{"num_attention_heads": 4, "intermediate_size": 1024, "norm": "rmsnorm", "positions": "rope", "rope_fraction": 1.0, "qk_norm": true, "attn_scale": 0.18, "tie_word_embeddings": false, "init_std_qkv": 0.0449, "init_std_o": 0.0, "learning_rate": 0.0113, "lr_head": 0.00585, "final_lr_fraction": 0.0, "train_tokens": 194700000}
MLP neurons of a small language model. Each row is named by its layer, matrix (up: input weights) and neuron, and shows model dimensions 144-239. Each number is 50 + 10 x the weight over its row's rms, rounded and kept within 0 to 99.
After each neuron's rows, "fires after" lists the tokens most often just before its 100 highest values on Wikipedia text that the model never trained on.

L2.up406:40 46 60 49 57 60 49 60 41 42 64 54 62 52 57 59 39 48 43 35 41 36 41 42 46 45 43 36 69 41 59 44 46 48 44 52 41 46 58 45 50 32 68 35 51 58 43 42 46 51 66 46 41 51 29 45 73 48 28 57 34 42 52 56 51 52 33 50 38 54 50 43 78 49 42 63 41 57 51 33 42 48 32 49 47 63 52 53 52 57 46 53 45 40 50 49
fires after: " ", " W"

L8.up407:53 32 57 50 40 42 47 37 65 50 44 62 41 50 40 40 48 37 62 44 71 53 50 46 47 50 43 34 54 74 47 48 58 48 58 58 73 56 53 61 49 54 54 55 44 48 37 55 44 58 67 37 38 46 66 51 67 46 37 59 68 49 29 46 39 54 54 41 35 57 48 50 55 47 47 48 58 59 26 63 60 52 51 53 50 57 36 44 54 57 56 33 36 19 61 57
fires after: "\n", " "

L4.up205:61 59 41 54 59 37 59 65 30 47 58 65 44 35 37 63 55 50 57 40 51 59 52 54 49 20 27 59 45 52 43 48 52 47 69 43 66 53 64 42 39 39 57 29 33 77 63 49 65 49 55 57 36 51 68 43 47 37 58 45 61 54 45 55 55 43 61 72 56 61 56 65 35 43 67 50 62 48 49 42 41 39 35 55 42 54 40 45 48 52 43 56 53 49 51 50
fires after: ".", "\n", " \"", " (", " "

L9.up998:52 38 57 55 43 42 54 47 54 47 57 56 59 41 50 34 67 51 52 43 49 56 54 47 63 69 49 37 54 55 67 34 54 56 39 61 44 35 54 50 63 57 47 49 48 61 43 42 45 61 42 33 43 55 63 36 57 38 29 63 52 47 40 46 41 61 45 36 33 57 49 59 61 41 38 67 63 60 42 50 63 60 40 57 39 47 42 51 56 47 26 46 41 51 39 51
fires after: " ", " |", " –", ":", "\n", ")"

L8.up446:33 46 51 64 52 59 47 39 65 55 47 44 46 53 52 45 44 67 46 43 50 56 38 63 46 47 32 41 36 60 31 52 63 41 45 49 59 51 39 29 38 53 50 37 39 53 54 34 54 44 30 52 47 61 60 62 54 53 49 59 58 54 52 45 52 54 40 55 62 60 64 43 39 55 67 44 60 38 48 32 45 61 47 50 48 51 44 58 68 48 47 42 38 32 34 52
fires after: " ", "s", "/", "w", " the"

L8.up515:35 39 44 65 35 52 59 48 45 33 75 61 51 66 59 40 65 60 46 52 50 58 55 42 31 40 40 46 61 36 34 49 40 53 42 51 59 34 60 54 34 43 50 44 47 59 53 53 66 43 61 59 24 46 73 49 50 46 51 47 35 70 44 66 56 43 60 48 40 52 41 67 57 55 66 69 71 53 37 53 58 38 45 50 57 39 46 49 49 45 65 57 55 28 52 42
fires after: "′", " ", " (", "°"

L6.up212:47 49 46 55 58 43 49 64 49 56 53 56 38 54 39 46 46 32 49 40 44 64 38 44 38 40 46 26 65 58 31 48 58 50 50 45 57 47 56 46 57 63 60 35 66 45 44 34 57 65 54 60 54 46 52 60 49 48 58 45 61 58 58 61 50 42 47 61 61 53 51 46 50 65 47 57 64 59 41 37 61 44 44 52 47 77 55 48 41 55 44 57 49 38 63 71
fires after: "\n", "Dur", "s"

L9.up12:76 28 52 62 52 27 42 49 36 37 53 45 46 53 58 46 50 56 50 59 51 57 63 51 59 52 40 57 66 54 45 55 47 40 69 42 39 51 66 63 45 46 50 45 52 65 53 69 61 42 75 48 56 32 58 67 45 29 42 37 61 39 34 42 45 53 41 59 45 68 62 60 31 54 59 56 58 50 72 38 46 52 64 41 38 47 43 44 36 54 59 61 47 56 58 63
fires after: "\n", "e", "E", " ", " I"

L8.up443:49 68 49 60 72 38 62 60 55 59 40 35 48 59 63 57 66 61 69 48 38 56 49 65 44 43 62 44 47 45 37 53 46 29 37 46 41 56 65 46 56 61 48 40 39 29 30 54 55 41 45 29 47 40 34 52 37 58 42 59 39 49 53 32 63 53 51 40 49 43 59 48 49 59 48 30 51 44 40 66 43 59 35 46 38 41 54 37 76 56 49 67 53 52 56 40
fires after: "\n", " F", " at", ".", " Di"

L6.up353:41 33 63 55 72 44 45 62 56 42 60 45 50 36 45 45 44 50 53 50 45 49 55 45 52 70 46 37 69 44 48 48 55 59 54 48 66 50 51 49 36 39 77 37 54 51 34 41 65 41 40 54 59 56 27 39 49 36 52 61 48 43 78 58 58 51 46 58 52 46 50 31 59 41 57 60 54 50 44 49 35 46 60 53 41 59 51 52 71 36 43 57 45 56 25 43
fires after: " ", ")", " of"

L5.up590:33 32 62 63 45 45 48 54 59 53 46 48 49 66 62 51 44 59 58 52 63 45 69 42 33 43 60 50 44 57 48 64 70 70 32 42 71 40 57 50 56 51 49 44 25 46 48 45 75 40 53 58 27 45 60 55 53 50 52 44 74 52 56 51 53 48 60 57 63 58 45 46 43 56 61 46 58 32 44 47 58 42 38 57 44 43 40 53 68 37 37 48 47 46 45 48
fires after: " ", " re", "a", "s"

L2.up447:58 59 36 63 38 40 56 45 51 54 54 44 64 43 43 55 49 52 56 43 38 51 44 66 48 56 56 54 50 55 39 49 36 44 44 51 71 33 51 34 47 45 34 46 66 51 63 50 53 42 45 62 47 61 77 33 51 37 65 41 50 49 50 51 53 45 47 74 56 47 60 42 37 56 70 55 61 43 89 42 53 47 49 48 33 57 48 54 57 72 75 69 60 64 60 60
fires after: " ", " (", " was", " were", " \""

L4.up893:52 44 44 37 42 41 55 36 48 44 59 61 42 52 38 31 62 41 57 40 47 47 63 46 59 59 39 41 49 57 52 43 52 80 42 41 51 65 48 51 46 47 53 44 60 33 28 42 37 55 56 59 58 51 53 49 36 47 53 44 62 43 60 52 29 47 48 31 31 50 51 33 48 58 52 40 52 47 53 69 35 44 51 54 63 61 48 47 41 53 67 52 65 59 52 32
fires after: "'", " Women", " women", " Men", "o", " m"

L6.up824:52 51 51 44 33 33 48 51 56 65 55 57 63 59 50 52 55 51 41 54 42 51 33 55 49 40 51 49 62 48 47 49 55 59 71 48 44 49 44 51 65 42 45 77 46 45 54 51 58 34 40 62 43 53 40 46 54 59 48 46 37 30 35 41 78 57 61 31 43 55 44 42 47 61 55 55 39 52 34 47 56 44 32 53 46 75 42 41 63 63 48 45 52 38 51 57
fires after: "==", "===", " on", " ", "On", "0"

L6.up192:45 45 34 38 47 57 32 54 44 45 26 61 49 64 57 60 46 59 45 61 56 50 48 59 61 48 44 51 28 48 51 53 51 31 56 50 58 49 60 49 64 41 48 41 33 46 50 41 48 45 52 54 51 60 56 58 40 80 52 57 46 59 50 55 50 64 45 33 57 31 52 43 34 58 57 42 64 40 75 58 46 46 48 48 40 47 47 42 72 54 74 75 49 44 55 52
fires after: " the", " a", " an", " his"

L8.up731:64 54 59 62 49 59 48 61 50 57 46 53 56 53 52 40 66 38 33 61 51 48 56 54 47 56 37 54 56 42 50 60 55 48 54 29 63 24 24 61 51 47 49 64 60 41 53 46 51 45 69 58 43 41 47 57 54 64 57 51 50 61 61 43 60 56 53 47 47 44 38 64 29 40 59 54 63 45 53 45 50 43 71 38 45 47 43 41 49 56 54 51 54 50 58 50
fires after: "9", "1", " ", "8", "2", "°"

L6.up18:66 47 57 45 54 31 60 39 73 71 37 42 57 48 61 58 40 69 54 44 57 53 40 43 52 57 20 48 47 23 52 51 32 60 57 55 57 43 38 36 45 47 36 62 55 49 53 59 58 74 47 40 38 40 47 41 52 54 60 49 41 35 56 67 58 47 56 61 56 52 60 37 51 51 62 39 45 57 38 46 47 49 45 45 62 55 63 59 36 54 46 47 50 60 40 28
fires after: "\n", " (", " ", "==", " in", "|"

L2.up483:47 56 52 52 47 62 57 46 59 56 43 35 53 46 58 42 44 47 54 66 44 56 49 58 59 54 60 61 58 51 40 31 63 62 46 37 48 53 49 30 44 52 37 46 33 38 41 40 52 46 56 54 45 56 40 77 56 57 50 46 53 37 54 33 51 55 75 47 42 32 51 43 55 44 56 43 39 54 45 61 62 45 22 51 37 63 53 55 63 56 41 71 35 30 54 45
fires after: " ", "\n", "di", " Di", "=="

L5.up224:45 48 53 77 44 65 59 47 33 41 45 52 59 51 51 26 58 63 52 64 39 34 42 62 20 52 41 59 52 47 39 51 56 66 28 44 47 55 46 30 42 48 47 54 45 61 46 36 45 40 41 45 64 58 46 58 43 43 50 50 48 56 43 35 58 36 48 38 48 55 44 51 49 67 51 58 48 64 43 33 54 33 39 65 49 79 44 39 33 41 36 60 41 28 31 33
fires after: "\n", " H", "==", ".", " "

L5.up723:49 54 42 52 43 54 46 46 69 56 31 43 34 38 50 35 54 47 64 34 50 46 67 50 49 47 57 50 50 51 52 56 49 63 40 53 47 47 53 51 48 46 47 54 55 46 20 31 39 54 50 47 46 60 55 52 41 68 51 50 60 46 55 50 49 60 58 41 37 62 38 33 46 46 37 26 47 50 39 54 56 52 42 47 42 33 58 34 55 46 62 65 46 43 54 47
fires after: " ", " co", " m"

L12.up171:74 51 37 56 36 68 66 54 49 44 35 40 58 44 58 30 42 62 47 65 71 54 47 54 46 63 44 58 35 53 59 40 61 42 43 43 53 54 55 51 60 54 59 62 38 51 60 59 49 36 75 48 43 41 64 67 35 57 56 61 43 53 59 46 59 52 28 39 58 52 41 47 44 46 43 46 52 39 54 57 37 49 44 61 44 44 39 54 45 58 62 50 34 46 48 49
fires after: " the", " an", " early", " The", " its"

L12.up296:42 41 42 39 33 57 49 51 39 28 55 66 21 56 59 53 47 43 51 59 57 47 59 46 47 58 54 53 50 62 53 39 34 56 68 56 55 53 53 32 50 71 62 55 44 48 36 44 56 68 58 46 43 40 48 40 64 47 44 55 61 36 31 41 45 72 36 42 43 59 63 50 41 37 62 51 55 55 49 54 48 64 32 36 49 55 42 38 48 42 43 44 55 41 41 24
fires after: "\n", " ", "s"

L9.up115:57 64 69 44 48 31 61 46 46 42 34 55 50 44 59 61 63 46 47 35 54 57 42 40 53 51 36 40 60 40 42 38 56 46 63 56 46 51 45 36 46 48 56 57 62 38 65 55 54 56 52 40 50 48 55 53 57 46 59 69 62 60 71 61 50 55 47 44 59 43 60 45 48 54 57 32 45 58 49 58 54 61 49 38 45 61 71 20 52 54 52 47 45 51 46 40
fires after: " place", "\n", "7", "6", " ("

L6.up721:47 58 62 84 46 61 40 60 68 70 44 54 64 58 33 46 52 54 55 34 37 53 62 51 38 36 55 53 50 50 50 60 53 57 50 45 52 53 33 60 43 60 60 33 40 49 39 63 44 49 43 58 67 47 58 60 48 58 59 66 58 52 63 54 38 62 67 47 28 41 51 46 38 38 43 26 33 43 59 63 49 45 58 50 47 46 39 43 64 50 42 54 50 49 48 61
fires after: " ", " de", " De"

L10.up575:58 54 55 48 66 47 51 55 63 29 44 35 45 42 47 57 51 39 43 39 38 56 64 43 49 49 55 37 47 52 49 48 38 52 55 34 52 63 64 64 50 59 76 45 55 66 49 47 49 43 60 47 40 54 46 69 50 62 34 54 30 46 41 55 57 57 57 54 25 58 40 22 61 52 66 61 51 46 46 49 51 30 56 47 53 54 53 55 51 47 53 55 66 47 54 45
fires after: "---|---|---|---|", " |", " W", "|---|---|", "*"

L5.up238:46 55 55 53 44 48 45 59 49 52 44 61 59 47 40 61 44 57 72 55 49 45 53 59 55 43 54 52 35 58 56 40 49 49 61 52 63 51 46 42 58 42 17 18 37 70 43 62 66 52 66 62 65 51 54 52 47 52 52 48 61 61 30 56 62 39 42 58 57 64 53 43 51 55 58 62 58 42 59 51 33 39 45 47 57 65 41 44 55 66 48 46 68 54 60 56
fires after: ".", "\n", ").", " Li"

L2.up999:50 39 51 55 49 54 66 63 55 59 53 57 53 70 48 43 58 41 25 46 35 57 59 53 48 36 58 49 44 49 52 52 54 41 76 42 46 38 37 53 62 63 41 58 41 58 41 68 42 66 51 51 61 50 55 62 38 52 58 64 50 64 59 51 61 79 30 58 52 46 38 46 40 34 40 32 54 59 67 57 39 58 56 31 39 52 43 50 47 49 61 38 57 50 64 37
fires after: "1", " U", " M", "L", "2", "D"

L12.up862:62 57 51 53 57 58 58 44 52 61 69 62 44 53 39 58 38 38 51 51 42 52 35 71 40 50 50 24 52 51 47 51 64 43 48 54 70 38 60 44 55 51 49 41 35 53 40 47 50 42 53 44 29 44 57 45 61 43 54 59 58 54 50 62 56 67 40 70 61 46 55 46 47 65 64 37 54 59 50 48 53 46 46 47 54 58 37 58 58 55 66 55 45 48 59 61
fires after: "\n"